{
  "num_hidden_layers": 8,
  "hidden_size": 256,
  "num_attention_heads": 8,
  "num_key_value_heads": 8,
  "head_dim": 64,
  "intermediate_size": 1024,
  "vocab_size": 2048,
  "hidden_act": "relu",
  "norm": "layernorm",
  "norm_place": "pre",
  "norm_eps": 1e-05,
  "positions": "learned",
  "qk_norm": false,
  "attn_scale": 0.125,
  "bias": "all",
  "tie_word_embeddings": true,
  "parallel_block": true,
  "init": "normal",
  "init_std_qkv": 0.0197,
  "init_std_o": 0.00492,
  "init_std_up": 0.0197,
  "init_std_down": 0.00492,
  "optimizer": "adamw",
  "learning_rate": 0.00173,
  "lr_mult_up": 0.787,
  "beta1": 0.9,
  "beta2": 0.99,
  "lr_head": 0.00639,
  "max_grad_norm": 2.0,
  "warmup_steps": 459,
  "schedule": "wsd",
  "decay_fraction": 0.399,
  "decay_shape": "linear",
  "final_lr_fraction": 0.05,
  "batch_tokens": 16384,
  "max_seq_len": 768,
  "doc_mask": true,
  "train_tokens": 140500000,
  "max_steps": 8576,
  "dataset": "wikipedia_en"
}
MLP neurons of a small language model. Each row is named by its layer, matrix (up: input weights) and neuron, and shows model dimensions 32-159. Each number is 128 + 32 x the weight over its row's rms, rounded and kept within 0 to 255. Numbers have three digits each.
Before each neuron's rows, "fires after" lists the tokens most often just before its 100 highest values on Wikipedia text that the model never trained on. A number after a token or word is its count.

fires after: " the" 35, " The" 9, "The" 7, " their" 4
L3.up914:116082186111112176123084096206100104142164206142146186177117103116156188116118119137085167156170129120142132125140143052149116134109114214157161163125055148101136157118124196088103142120128152106032114115147160170114142155095155125131104101084119167086099128105129104152117077168153089169134167064151120153150129127139136147129141123120177148114132112180122128117136149139124155132089

fires after: " " 43, " re" 8, " north" 4, " f" 4, "l" 4, " trans" 4
L3.up815:167153184092136117096131095126153101073142200177120148116111175160115089141167198081114137185162131114142124137114128190141162182148130107122126090117173092100115125117194139159172124101155160147079127135127137119167076106174135133113168176146138105177167145142150148079106128175151161138108144113075156161056117202167141127124145107127081130154141054144127179129073134121114133048087

fires after: " " 38, ")" 8, " 5" 4
L3.up632:148164127135111161200185174151170105135172159181168119154064170130121131148182139123105136136137069105113124138164101156134174108134134096143157131094093145095107111153108192132101131178152136149138121170062127155138084077167054103138181111124132103134140152101127154142094145166119159156127134157162104157111122164182127092138142086131103159134088094116138166142132096104146189096117

fires after: "ur" 20, "our" 11, "re" 5, "ch" 5, " Jo" 5, "an" 4
L3.up529:112126179105131072150131123134142112074113133140164143143131166172163179084123182102102114143137120164126134092129178127057143130168065187143165070197094120095169103135102214178126121069123119089135099067130082116161118148088127149202156145083134162069101133160166161136088138148164169127141195148124116133134158129092156157186091166053107153135094085133111164145066099113143110117082

fires after: "\n" 52, "." 11, " \"" 7, "|" 7, "==" 6, "===" 4
L3.up955:148122104073159141113151154144083147114144131068154144103152092078091182192150167069120146151144113119089128119114172167153158198126176141117179085131163134093130182102125142080102162119108168139165071111177118134142166166078139089150094108101131134138121098116087165210110087197129093104139117113139169148121142140195173141112156155109103148172081134127126145103096091129132175128105

fires after: " the" 25, " in" 10, " co" 7, " p" 5, "ra" 5
L3.up315:101135134169052100094138158172138151130156194083162146142170145142117154158089172126142165152148071078111164115129126123192135156151132144092127151109163114096168158166186169199164161116123093109137159182140161123155125098159109173127137130109145122068086114098138120126124103136159087115065133099149149046143067123123190146155137093118137051164131160159140158143035129050176144109090

fires after: "\n" 21, " the" 18, "|" 9, " 19" 5, "The" 4
L3.up100:091196157107113088173124106181083130124204149126076179141122145153129176101074170093098151126102112069095147116182145148189142130141116174118192103117143119095122063116088132088079148134100138113137145124164147131084163154096192116073154103100080165114113096165127110150095100129184125178109185090123160104190136167083143151095170146127121105160148130168150164114090152171157149095117

fires after: "." 33, "\n" 21, " " 13, "st" 4, "s" 4
L3.up82:123132177102087104103067102080108157126118117092162128087139163037073137173114160097137137143148189054110118137066102147166176190143143134111156097170155104062109171151154159191171104113111097101123135111105203122105081125183146116136174098144120086160190079125122131135142163194129105126119142116067091146095126132111135089123135118103108132102133091076133124123146099141164213126082